Weights of a small transformer language model: MLP 704 SwiGLU, 221M tokens.
MLP neurons of a small language model. Each row is named by its layer, matrix (gate and up: input weights) and neuron, and shows model dimensions 160-255. Each number is 128 + 32 x the weight over its row's rms, rounded and kept within 0 to 255. Numbers have three digits each. A neuron's up and down rows have the sign that makes its largest values positive.
A block is one neuron, or neurons of one layer that tend to fire together. After each block is what it responds to, as a language model described it from the Wikipedia text at the highest values.

L6.gate222:171165146106219175130122191133121150111082145119142215174143127126155137163138120114167101079169135117127118098155142163156126086106118215144170104118117144159130095138154158167111070083110200151161133073090158115080129172126174148103106106174138109067137143152132097092157119182128109141
L6.up222:156058131156150115170077114139094158131155182145091114140105163065120167167191164195174120213144067097129109164154182128142159104131139188157111157156075088138096154156102101131126166134081211147130058113124198136089075147139154139116088095064066153129181113127126113103100141151161118157
L6.gate288:145058125167098131169101117105148169122139128070077119175128155079119142120192076180114083149118122113131114110066132123131160144080175071117146159148080088085096115133131086083108131079142127189127049134094114092099112145161131167124138124148193135165135120067113097097133168180108166132
L6.up288:119101136183128121156110103074156106162174130118188125138120146121078095222137137132150105131134096116149127149174121111129098131174110126141134098134125119191091083140096156138138077127083128138120174118129160150127104123101091130118166149089150113152186201114104167198150149160154090189
Description: Blank-space tokens filling empty cells between pipes in wiki tables, e.g. party color cells or trailing empty columns in election and sports results.

L6.gate664:133090076098170078088136093134100128153135171100117118111111106101134135116114133124111149107143172099147141115150149094068107124114154122133081094086155082112121109154067120208106126098102150195140120097153125176131205230138118114156094151121081146134104116151102049133119133133146095120
L6.up664:133127061094179125105166142124130075116129174126131125185149102138151145120116174104148154185161127145180150162214115110117109141084116177124123113174135095108147145101156140094128126155092149133151068147097122113118125196148088111168184106182092152127144079087099116126135191084115152132
L6.gate690:108084111052199091114126136058230131136119095083134064150144201107073141168054098121102136203137150150154128114145145105084110103073152100125091104120119135181148107133100161114137157101115122106109082128128148149114133237110118144152160166133165100150095092113118151087123118124125099064
L6.up690:153157140071148111099133139127162145146080155179183100142147174143151160118075175123159191207133133121126130086175123082062152109068107133144136131083116122150164100140137111151143154063101135173105119108125120083084155172147061131159151169144075165107092121145137167077095146121119037049
Description: Column delimiters, mostly " |" and sometimes semicolons, after a cell in flattened tables and lists, e.g. filmographies, results, election tables.

L4.gate126:114084120102101125125119148136108123200151176192132156098138114150180087097119044112092154123169135134084180149174095165152139124168072144134124086148170083189124141116113106159140155115107128097165076135140148075144133195173098165127157125154183095157089122121149130093097141096171099101
L4.up126:105074097108148130108139078096150150074146077134134153143099160134132112110076145114149175112124103160144094208144159170121166094130194133122074112114138170077133069176155147153137190055143002109109153128121197119106126130122169179131185117077071131141134180107162084149121116107111108123
L4.gate146:116106102126108120129147169149181181091164136115161123196179160164094080137088173128177123146164109165104089144140172108066068160104103138098135085138147157141117175082159153140132147160109140143088123127073107158086207155159162138115139154139079200108142108137125089116128144115121194090
L4.up146:101135133123120135095134111176156207101153153075146126135058184124112139138138070151114121118170096162048169163141143106150110093053138133148097113121163147120108148089174152126142156115199197174107132140129149192057113142108136139152137107187115116150108116105076133080136091092158131136
L4.gate239:137143137137123134135137125211137148170180106097136185099137112151155088136073123121163147120100185083097158153174185068120155148160155124042071136115158156131154133190103078110119135090063124093140173147155136194097101099089121151100170138154084138108139109116113062111111118197173089132
L4.up239:195094164089104104084128128129177126141190148157163100115160147177146151080161131132103141104124050087110159136184180083074167136103117147125104146140145114121131158144149136130092185112140144088134127121156187162126125226185080148156094072099193071141148148090108123110134108126065180111
L4.gate297:128059185115087066130150112125192117096153191118118106088107129194174132151128139120103090194110099107121173167166147146104103131148144118143105165135128111141127088116081109192130145085102130109062099096216132150103130206122089157124165115194114158119151132109083143124071124118095118175
L4.up297:158154109052142110142157097132119150107187163203148109174121183156143132177138139154170186161203168071069132167092130091115053148149067194060162112093126136147102100137147114134100117145151129163118073179102118169161097142167144143064116104157105092172092097116092111115144140145098163119
L4.gate418:074084135135122070090162122152133128175125085108140098118154162151125178103135122148186088179140178139131125148141148100105167127139136127055186117130128118127135132209103136161123083094131130101130100149080132115135152141097105138184132110113076107093137054151130124103050073138058130130
L4.up418:084143150119139148154129084168116096124083174137179104167127142120152137133072105104148118161126146122126171197163180112116148144173137153144148126145162120098141106095136110149213064116166113155106085110199113126136114116113037130147115165108124155136131103087174121073090103132110138137
L4.gate500:140145117135164141126092119152131145163075112128150174089128175134151174111082087144127131131158044139062150204138094115137065072109191122135144102068164109180114062181084150164151110141152110097142124128158158152102148094098163167112156122158152117112164144086140092096149089153126098160
L4.up500:186191171126118091120090110159155192149189191143113125158190097067143145122144117122099164104180110134118198106146096110088105111093117115166144144122157096135121065099112204105146136190193163095095157137148091109131172173140140134098118188133128142151113156125165132089118134102149126143
L4.gate599:143091101131113108097131147149161123133176114150168142093145145155131118139071109113078182165123111123099225120127152106089126126172139138122141199118140082060075109158178182116153099144146152047088120127112149168038130139116121092129132083160169085122130104118115112133132110117178169185
L4.up599:141114154125144095124084115154106065117154121110140090088152129164140107133098163127117129146100135083144176133151148094043132120138097089115146172124137079085142132139168150169141095175126155082111108127138140136096109184123095126124153080108133186140124121131152096099116120192112084174
L4.gate632:145114130091129116138119105196111101091166173127140194098097087167153135102171105147204101127092148117071160188115103104114072092149147189106172177150101111091153083143173104183119149094143112151113143133150191153139169196142152147094150109151112128104133150060160089096105100079131081154
L4.up632:126136129096090092095181071107184131078189102113119074104085152115131181098147075157112071161178119121148147144122143077115087120108113117126176162150081099119126124133083115096067129166145164087131074125142111148130141153087096178077185154172165139139074150108116106095176145158103143155
Description: Delimiters right after a person's name or quoted title ends in lists and tables, such as the pipe after a cell name, closing quote or paren, line break.

L4.gate5:148128138125116124133144080159120131160118145099128089120072089153085170159120118095115121107113136089128121155042159152084162154092174132125066186161146097150182110116171155152109116100111084175130106145193083121099061125150103140152152164156090147145183145096123136152128108092122134093
L4.up5:154176124120153154117100120206171142096129127123189129125153092125158123158148122144145150136089176193124120128111165128127177099092113148125084136091100121147117122096120065105140080169133190127142125122195112156141195128198133093115140179118114130161131153145111166132151137138127090105
L4.gate96:163142096142094191164075150095180144132187197129131152142120107111095090131096102124118143133151117105131135149103160123124097124167085125121167092064111123123188140150078089157111148096116108136049165135100115127149106048112104102114157153070150111077164112081169149103142132106123146082
L4.up96:163149119160142146121129138177159125111136128165170091184142155114125134159180086105102193155191176101116157127078091072067123106116088147141140086124178133163115104108134118085079143106099143076104162060092110181079061117199034159109143136102151156053163105151081160105121134133118111099
L4.gate111:073172081051129157100129117204113112173074138166109135127104103066092105183134134091167163131186092054128118106126126096182101125120126068104131116115181124114081088133146112118131123171155122123104149181089114112103161161190117136163097092143148121101075114127151165157154058129102157103
L4.up111:111129130072156094051125080168091140181138128149126096158081115120089085131110188143155136094135188119129174150166146139119126153143129065131150120116130181145149093138151150107152088041139110159150115098174093160124134096135113107126225133088171145154108142132148166144106142117133110127
L4.gate249:142110144076071125145144080214121087178125141123083056145091144166134151110072133069142084140167168101138101113082083099136066150151182094093132098122141118124085083151150153106093177141133132172118156161087042140140168133089122158122106174079168119081126162146083149168142096123138088148
L4.up249:107190119161193159162152105162156108115094092138044164144076096125154153124094079080153095110099167169142163116120144116143114084138163116178061111118091068120147114129133162082147107163115116166134191168109067145088124109165074157083144145106122075064153125153157081156109128139129154180
L4.gate267:146118148132072124099167080123163114161135085098155112111070123140182148187137175090074172109115175087129145140083112104138130121113153163147061119074101110100137140129105095105059122121127120098080163192196106119175142134103162165122066109176092120156105135122146140149166162101130156119
L4.up267:127149141095156140203166149083158092174163105120150152111143151151144108128147134144123130141138142122180175138092106082138145110142115154168169121127147039101087138095161196101154099117127170092051178164070036109091164109111100131129113156138144143091137065148084093124134118151159129141
L4.gate279:100062155127069108132164144087110139139141138110164094163148140131142142121141167101101126120155066141162099200106107117146170140129116096075109114081091158191115123170123094150163118118110140116062094149173126149137171151152100149144132136198052190110112126053140152162151110071175125103
L4.up279:153123145119103182134155118156172107192060116096118140156130108091120175118116097106133152123106090140134113179093128139121097164081130160120105093120082118129165116129135081134093123144164094192044161197155153112101117049171085123119093129132078179097163103085137136119122127100147174128
L4.gate390:111160132161028164171165102152151104180131080146120138114089100106096150152090163079060179131152088104122127179079109148180153157093128164119048142109116113166088073100114149206104108096150094175118150200095110139118118125146125106176135051141081146108129121076189192066156112161107078089
L4.up390:128155132099093120154172153171154129125126107140149108090145054138161168210151137115131085114169131136176111130097121170123190150109178146159093126123099068171095112090123116079133082145158110160146191139109125112145108159196095101141125145196152163074141151148109083155151114112137109158
L4.gate511:115147097152119085091206135119148140139157122120111114120135166126129119036039187124090115086158107113111122151111107112132117192080156133145156153176160119136108148150119073126082131121158187110098108108105144179156111167119060118134120106035068126069186132113156107106102104118142129166
L4.up511:120127086136085147141085125123112076117057127135140094098095145174130101224142143140094093121138159134118088134126090075211141131087157127152118150101106118174079094115126136153143106175164125183142149170150081134078135101126084129169162133161110154135170102105145172172150123151067129118
Description: Main verb of a clause right after its subject, an auxiliary or "to" in narrative prose, e.g. would play, agreed to buy, later worked.

L4.gate2:141161142075156114058168107140099121091144097053079147137146224078154107204154174098120118137111092154113137134179184134059132158123155135063117085112125188157152114152157161149129135123118142123069147127150067128173127127132184106132153146120131081085134164109175168190078103134113094085
L4.up2:129131144149086048087156137112117155151117127160170106121120084148099130117198151133171029117176094156125106150183152134147110137148161109104128167218132137137137140129150134125110143107074085163149115178138066116141117138108143091153058087174145114127117073166184035115126162089113162090
L4.gate10:180143124126187160134137129142126093156123166163137116137139169128158168076096152140110134122159128168095153087183110183156126105085106120155133157135156113147105178134131105104137076052084089074090120162116131162135093167173151110090145123111149094082095129114103118167139148091153077115
L4.up10:193150099095123096147166130162197086100113154108128134103110130125125129081089162138158144083127100122120165084140115170106159171070121104101120152102095152103167179114146113156152098091140165134105152104185130174110088133182148105071058136163106061126130137072118080133093131167089104178
L4.gate77:142162193189206099115143147144177117183134141139105063115174151153094136074082157133131103117119141109154138115085110143167103175148130122110099151108115148164177120157121118109156138085141132109100186130159127112151107183082114139118129052115179111090123139129100100109127077083042140114
L4.up77:079183156082155118103177084199107115144189138178144147125164127124096134153120112116160105112169183205169170108181097179109165183140112126101108149090120144092135134158153106122143140118144151136105098108150148142137112153134159105158103119121165118183179126166166137145093170181100099153
L4.gate203:162127141073099155131136124107134119127125217088054134111177148093136080135168132138107147067130153116110097188181166151149129098105135102117167111119139181168148152168052125117113130079095111161119116142150116132153179143160118088120128192183099053096126167137085071129110119121101121114
L4.up203:121173078103129051154109104094137094130114151098132142182093151109128146166142105146064061156113119149115142098174072177128105113143140174097123186129162113164131136146079131140117043114154164162110136087144131084133111163176119120167062126083092057118144167111137181140163140134110067129
L4.gate231:177182103167132110144123140145152098157145154142113101105177133141119130132133105161069106103209122122102157089166189113124121203146144074074129192115097097134146150114055100078113122061088149136114164085117128109194148160074150136121139152130099097133065125122111137094121130121127074117
L4.up231:139144099109104136129150127185152121170197187125064119115117125089111104113107080172148102156132094120099153148136118110117078108129140088086074108139125163149128111122110149144146160099097113140114123102113116167102071150201156137089113160113134168181123186112150094084158215220119241134
L4.gate592:113103149163190116073152162087158135178193108141152124091141137151090142093082104118151100147147150119078104134152095127126125138089171089107157082125170109099077132162121197162094117134119098135130132151158140139119122087119077090083130111114148126124167165138052078180151156150146152204
L4.up592:154144145137130095126136158096174107094137121065087169180068125074151153101122134075160170097074168157167099155133080092123143112187085067152168117200122191114109089157125113114160117168108115113060118097177150104124123167142139129149095146146105112153101124118129142157161149114208125087
L4.gate616:113083108098128106129158146099180149113166165169150140101118135087069115149083127115155151136177042128137132178117131177084147160103121051055138124092118154124117153136179112128154095152104164161085084089093121133121078135147135061140089134175114096117134168132154120158079163120072197107
L4.up616:054160110086077175108134119126084104123136146143120179109114137119151079158160176096142122118150108143081136172159158132119179125101142098139119145144221190187165116091108137137163153166136138146089142140166103106134085167175173121098127166147137117141126151075136146102173113144138149114
L4.gate680:133093111129088157131141131119138149126088073084095057130154116150140109129124123178200128181079178051099173113040140161151131169123159114090099066079128121169130152083092094084066195105116097158123143145143165088088118109081157114141154149153119143177145147155143137178133134177154084174
L4.up680:155172124102168152124147129131151073123128111140198198113140140094053108169124153107132160130173085101098096160123104103145092104174125171120127176162131141179083078171174161145148117146176077104101175114139125083131117151145138084134101122099078125168170151095106152103158123053167118093
Description: First digit-chunk of a year (18, 19, 17, 125) after "in", a month, or "(", as in "in 1253", "20 June 1828".

L6.gate308:159143119145060150127195139098130079121128147108116139135142110122220138162128129105106087109157129112162166139072117194170144166139142114135106108132131064132174104110116119089115215171148170132165132126129111143123126062149060095110140119101082137116107178067109135088165125155115165129
L6.up308:115170163093120105185173140189108110179112150142085055131091177120126101131119101186099192113097183108161119127123132115186151092115148108094144119074160131118103084091119182195133149147133109104153128140081116122144129172139077199144135122071119167105101137186105100048123086157111069095
L6.gate584:124089147090094154186202181176135096109154121091074124124079167119106180095118160111144117172138126139115127143071151121157125149076182078150124124096162073162140097195115113108114103143119118122103115172123138180106104129158069138102098108164076137075156083118090101172167078119176185073
L6.up584:120154119139147153126200059141152104082074109129073137110092087167105178143102113145119085124147107133087153122160114172107075111154181081130142145126116145195065128125108118116153145137181133151157158146122083114127103141137063090139129169113205132124100139183096154124132138081135103156
Description: Main verbs of action or communication right after their subject, often taking an object, such as announced, ordered, reported, criticized; includes verb endings like -ed, -ated.

L3.gate202:091122073106150147119162146109109159160144097129138085177157142137143129064166125155115104107139179137083143145204173076082090122096167142115118074113136154147131193034136214122097125124070136170165155132148175122099143162080120159124121151126116131103131124079130163118100132095078157050
L3.up202:117102117114143094146117171101174167131125140154140108152143079141103130099098117143153177130107109133163140094165135115086020122070144163122181119162167153153094156122086197130077080137131144145099117179090138137114156154127111138119118074181122127133125100092162121152156170128138141101
L3.gate268:134170154162111126090157173112120176152116095165138099098153082161100111151145076133087120116158203034162106131171097115125100122084079133160134097128126108133137122162184151139134142121113145149184189148122162054111115171170088123135159162116115127164138080116093118103121139088099144128
L3.up268:100149079165167145125140142123067139165131157156128147120153148183154063207143111139115168115183150120142116157069075093100117060099089151101098122187146199068163201121182107149118124173115106195146184140099116144088063106136108120145176135139134141169098080106048096134116162110072113085
L3.gate349:153089061121121098133191085149167124166134118174133055139144101133193096076061053164127124122191146150149160145117128146105141090081148070101072078150118118173087100175108167171133144139089122113163184174127131164122079160152179143164152149156134109135095147122103142150165038106140136125
L3.up349:114124102110149191069141061125147106117135106100143147153147165113092141069094058103119156111172137141138123057129126106125141106067155128104097098119090148141113140180127103176168149117083125096155132164140105208132030187106076165117092159088137104151128132133074138126115147152174117170
L3.gate644:099181079100149111095129157079171131151147040121158099153130156092095104154135058147116164160108070116150157180151142138050115158090140157149123065141162110142134112077201152107105085187129146157104160154078185093093186163115131176093101172137096173160146088117064129142154156115158120129
L3.up644:118125102091139086112140123146126145113138090119160066139131112124180107162112090168129116094133106176106129127099132130140089192062129173111119105108136165098132140098175173130100104144159139100175156103103105082107118095097109146146097145127170152118077102146138103129170117083081182093
Description: Pipe characters dividing cells in wiki-style tables, often right after a number, date or header word (1 |, Winner |), sometimes == heading marks.

L3.gate256:103163165109157099129172167184120158125127039099108116110162163081088132180122171142178092123141109145159144115146047123113162109145112124112111137111115104100083100117111179143102095101124131096160200116149164145118094187087115148175117201147205168131144113111122081164109211181119121147
L3.up256:090095180094108169122177187138095167130099107114122146111096159147144157120134137162095122143170060134134090089160088107117161142120148157108088133166182093055119113166160157084097089095088135135137194077145152074077134187120096126192125163127138173138184150085130140137116191143146134164
L3.gate650:173160144109090135055104105147094112105088160149095100103103128155086159082118135120150195125122100123131143116157129179133156123127129131124096085106077130155121192125089166200096216117109157086069151159136147149097092132130163158126115096176088110059118071067090083168102151102114129202
L3.up650:138128162087134112102090083171161168143141145090112148176105146139098100104094162106179147140064068140210106090155080163161087114105127141164135171126122083162147202051102133107066119153097157128127153185078106165157084176079163169141115123185101135080156112065100136111109199101135120178
L3.gate652:109197099119149096112169154128086144113115148124107111146098172100070116149140108075140125082155073066078137123133159110174150088042133140169075125114107114158060175139107128133199167078113150113064130167104135154143159155099127154121094088138150088149139134099136113121116157147110120126
L3.up652:152106096131096168170095158151113167172120189066084132091144117159095172089116151096056151145146127169096090115120191180148100108127140118130116129129084126142084133170122112079183121090187144126103143123087047122076118156079104193094181145153098146148110130118135110073105140139127117095
L3.gate664:136165034068142123092159112101070098106132136097150083168155159115188180083064132143139186100129102124144138146072137131169171178117130123072120086073114113119183137137104055141117165093119117145123157120151096116106111124085155141096122108151115110169057138089132146186133116102125061134
L3.up664:083123098100151131162146110114103145116195099150145104173168183113187124136107117174126150093176095148113107130168150125167159162100074136117063098084091085128169125154148149133161162165226149160103155116133103047144087198143095153089149126152086122163104135171137140183107133125074064124
Description: Blank whitespace cells between pipes in Wikipedia tables, often trailing after scores, votes or stats; also semicolons separating list items.

L6.gate292:170144160106121086085128120155163106178156116129095087122120149121160102109177124128149161123164110124086191144106147190157160134123162115094112058131163130126157084201110104095122078091092184073091165106147139167154062117135092160117174121141111089093121137159093120153055104088125149074
L6.up292:080156114088115100153100159113148089118121169165090121131119142110110126142091124154124130138160119144085194138107134152175161106178156117113176113097131123135119042163081138117113053118090105134064114126189120167152127123195140167067164184121109066093176120133082157173129126092157153114
L6.gate324:202120159070142106113117124092136138127113150091133116137147146091118084179134178127137107122183159131071130090114140151097080180091152076079144130124167154139149131128067116155147119117115156165082148094149071128090168123146149078109153157134182125105132120110113122201169122145106128104
L6.up324:106135091105143075217129102167139138110123115166086138134118153177181156115088202096103152165141150089088149128142131108155113135097108130113090167087171182126103160198094101157228094136152169145170105168124109127099108119159102157123113116115128110109138152155114118105061136111180116152
Description: First number token of a year or date, often after In or On, as in In 1748, On 28 October, from 1721; weaker on other numbers like scores, times, ordinals.

L4.gate31:146075154183212076146124159137139144117090114184225078150098136122095169143121135113161097162119099123114111083126146105120117157098098091109093080131102096137117089128067142180155127108178171161172086066076118131130076108074155107148105143170104160115149073158103083171156098136099149148
L4.up31:105106136109144159150137130125139142113092166126137121154116125050174122077177128147096097102115151158120132116137045133118099100163164047141129148111125095172089052175113144101140091109070168144111117139122126119174097140097144117151158140119116107099105112166087160166161186144117176096
L4.gate34:119131045074098163143161166119116102105112120076122142164130131138126153111091196144176127138092043124146093117185161073138167113107148158105101116157119107118109140152141138186087122174199095102133119131087161114100106172109163102136127160176101172094130119160168101128175131123179165082
L4.up34:053149113152131163128121144118105144129148133112069174189150087142108124110063168103144173132104106091136084106161131112124160072130124174100143114146131144103134121190117147116134128121074110133064175168159175124097136142081097070128127144144112186168166174133157120087168138090144170217
L4.gate64:116130200164169201181128170151093142150143139127097154131167168137103124067112114127111102094124091100095087134133161061194162155143137101109057173149074040180130147106152127075201098075126114147151149192102096119097171127103190139116127115112127116148088086109109158158170078132089143173
L4.up64:140123135186134143149128112132148132113096111115093202142177164094110127148135098143159172124136086136135096126103111138140099106127076089106087153102170114068175123156100147149056051121093107065153117096135124080064088121168138093135109117147076075102118147136133083101123164120069180183
L4.gate238:160090089183108129135154114117171180111118116132086128200097108088089101106078092159096168126172158086173155095160182150163147132123145102115040134182114121155119128114144100121147122140126111079134119165143100160113114146139156125090165116188153153095092155135148097177152092128101142138
L4.up238:102092104144120115143132131139170148092154109150153138172197070152153043152137142097134121066140146141063136118139177159100137080139177124151108167127139165140125124163142073162104089171191088191152136107117149136111161128117056142055203150168122145118075140179108130188192108154091072069
L4.gate453:125166100069047108193122128122119112081058136118094138215172145127106056170106124061108160075129145123149092124151148136145151103130181140113084135128112109174132166139119149112136069123113151111116135124176139140168093116150098165159154126146188154148155104109140075121132117092120094107
L4.up453:053105130123138097117118132179083173138132114101128123134117137155166117073100160164122125095118098123149106110132132111074175083112100129130130163155146159090153184152119088181134137114117138102159129142099152176097124182109155137089091114092086088161114121143217126118111151102142131237
L4.gate478:123090113115131113151133122126185139107110112171118157163146166128145077092092098119105141101131179101133063100117155115129089123099134155141099166147104130151132109110154163093114078121117146066102095154122055080091137142126152130132160088158158144085153128131092103133123054085090154070
L4.up478:101165074148119121117105118149146124079125104075187137141144117123131118183154096151104146187102099134101139125098135128150107135121090140083082104067229194105106147134106167179110107114121128150096129055148132135158201184132088162099141097144122146139156173153076120145182141106091176126
L4.gate600:149105111117129134158104137100179148127207106117135118139125121136127129103090205137086132095150147138158179146143162173077179079141153121120154157137166128135158109080167098081165161052116132078090143125079149196071095191105163163162126176127128095124139034143129116141121097133121115108
L4.up600:107186074103101085109039175138123083152114122086109113173126120166100087082100193098112174124141127105143089103142102129102147118085157115168163113189092132139141129166087073091114110125134138106084106109153178131113135237108115146128170122078062097099116171138119111139150132153137120136
L4.gate701:140105106114168126206137136200097096155109192126127148181133144161163118103136133159173132143134081156144123158106045107153153138146147173084084139163136155078135112163141158116183054129104176064171113112162117212102080190136221182126140125152103167109118122122197142169145161089113106173
L4.up701:087147154153129085155071131196100125060137139120124145202138188096098136067188118171101151114143041156133155137083107132169173098105156128141146137129166138073114171106054125172153114096161093141125108133149165100161102154145106131129106094103112147122156149150144128122122170145114125205
Description: Blank double-space cells in Wikipedia pipe tables, usually the last column of a row, e.g. election results, census or filmography tables; weaker on ordinal suffixes ("th") and single table digits.

L3.gate89:193134079089132108114136085096195143176071110153111186117136094139177155152196165130126174124129071112201111091122094164130135092107138148143071171117110085171151147150109096105123088180152121146110120137139180161096131081141086140142119131168167128114144157081162204129173109118147089148
L3.up89:150135125083051191135139202178089079092084142117111147145089138148187148070112120106128115081182129078070139125158101140094157135156142126067118129089180157142113067129179112162117167122138148118121130124107183161173133098149125074104176138083137163161156112164141187115172132124127101140
L3.gate156:131149095132183123189109095131198086134130125139149191153095130112053235127169082160105140159130143137164181166128122131070061124096125102124058106138101163130079099113078071152075170128133047094143068143130166096165132118107165125113176114045164147062112100109164133077135122113151102101
L3.up156:178166093114126116144151056136154115099077129110153138136128100123131107183123120182120071146137096121116154165122114103129079136132127086136141154113127103077103112042121138099069120161156072089135141121112117172124179073058137093102117183134151106071095068149071074160121117130153098145
L3.gate262:138128085121089209167110108236185096131116110098133177130054092153160150135082107066186138113180193137120110114169135120057105144104150074152095107097110108147102164112204169117109119122154094210103141119159134177128151133164102127114146161153184087128154126122158195104141113128155104078
L3.up262:144144080098195199178150058156180029123101179099136176126117086109119160088130113157116102121144144101154079136109108128167129073148114123156113147122174107124085108069085139129086112132141075156152148127130161153133169159062101115111063128105085106127098193147124131146145122165125098142
L3.gate482:143187108073145163105210096098123151145119151075089118164071106142154181153111141123152099148127101102125120089109174100143150135115140087135149153142120042138130124100095148097114121105137145131141149126117165182157132057139084147136090148132136098157170114102158122132119071169169123124
L3.up482:124133077141090141172132126104101090153082169095110102136113062164211078108150109122090159112080125134179071111110096112130140170180111105132103118142136130096150125173140135138149109122181112118111093173116117105162130067126134129152128197126126146056132135176191144136251076134115088133
Description: Main verb directly after its sentence subject (pronoun, name, noun), mostly in biographies, e.g. he received, she gained, Perry won, began.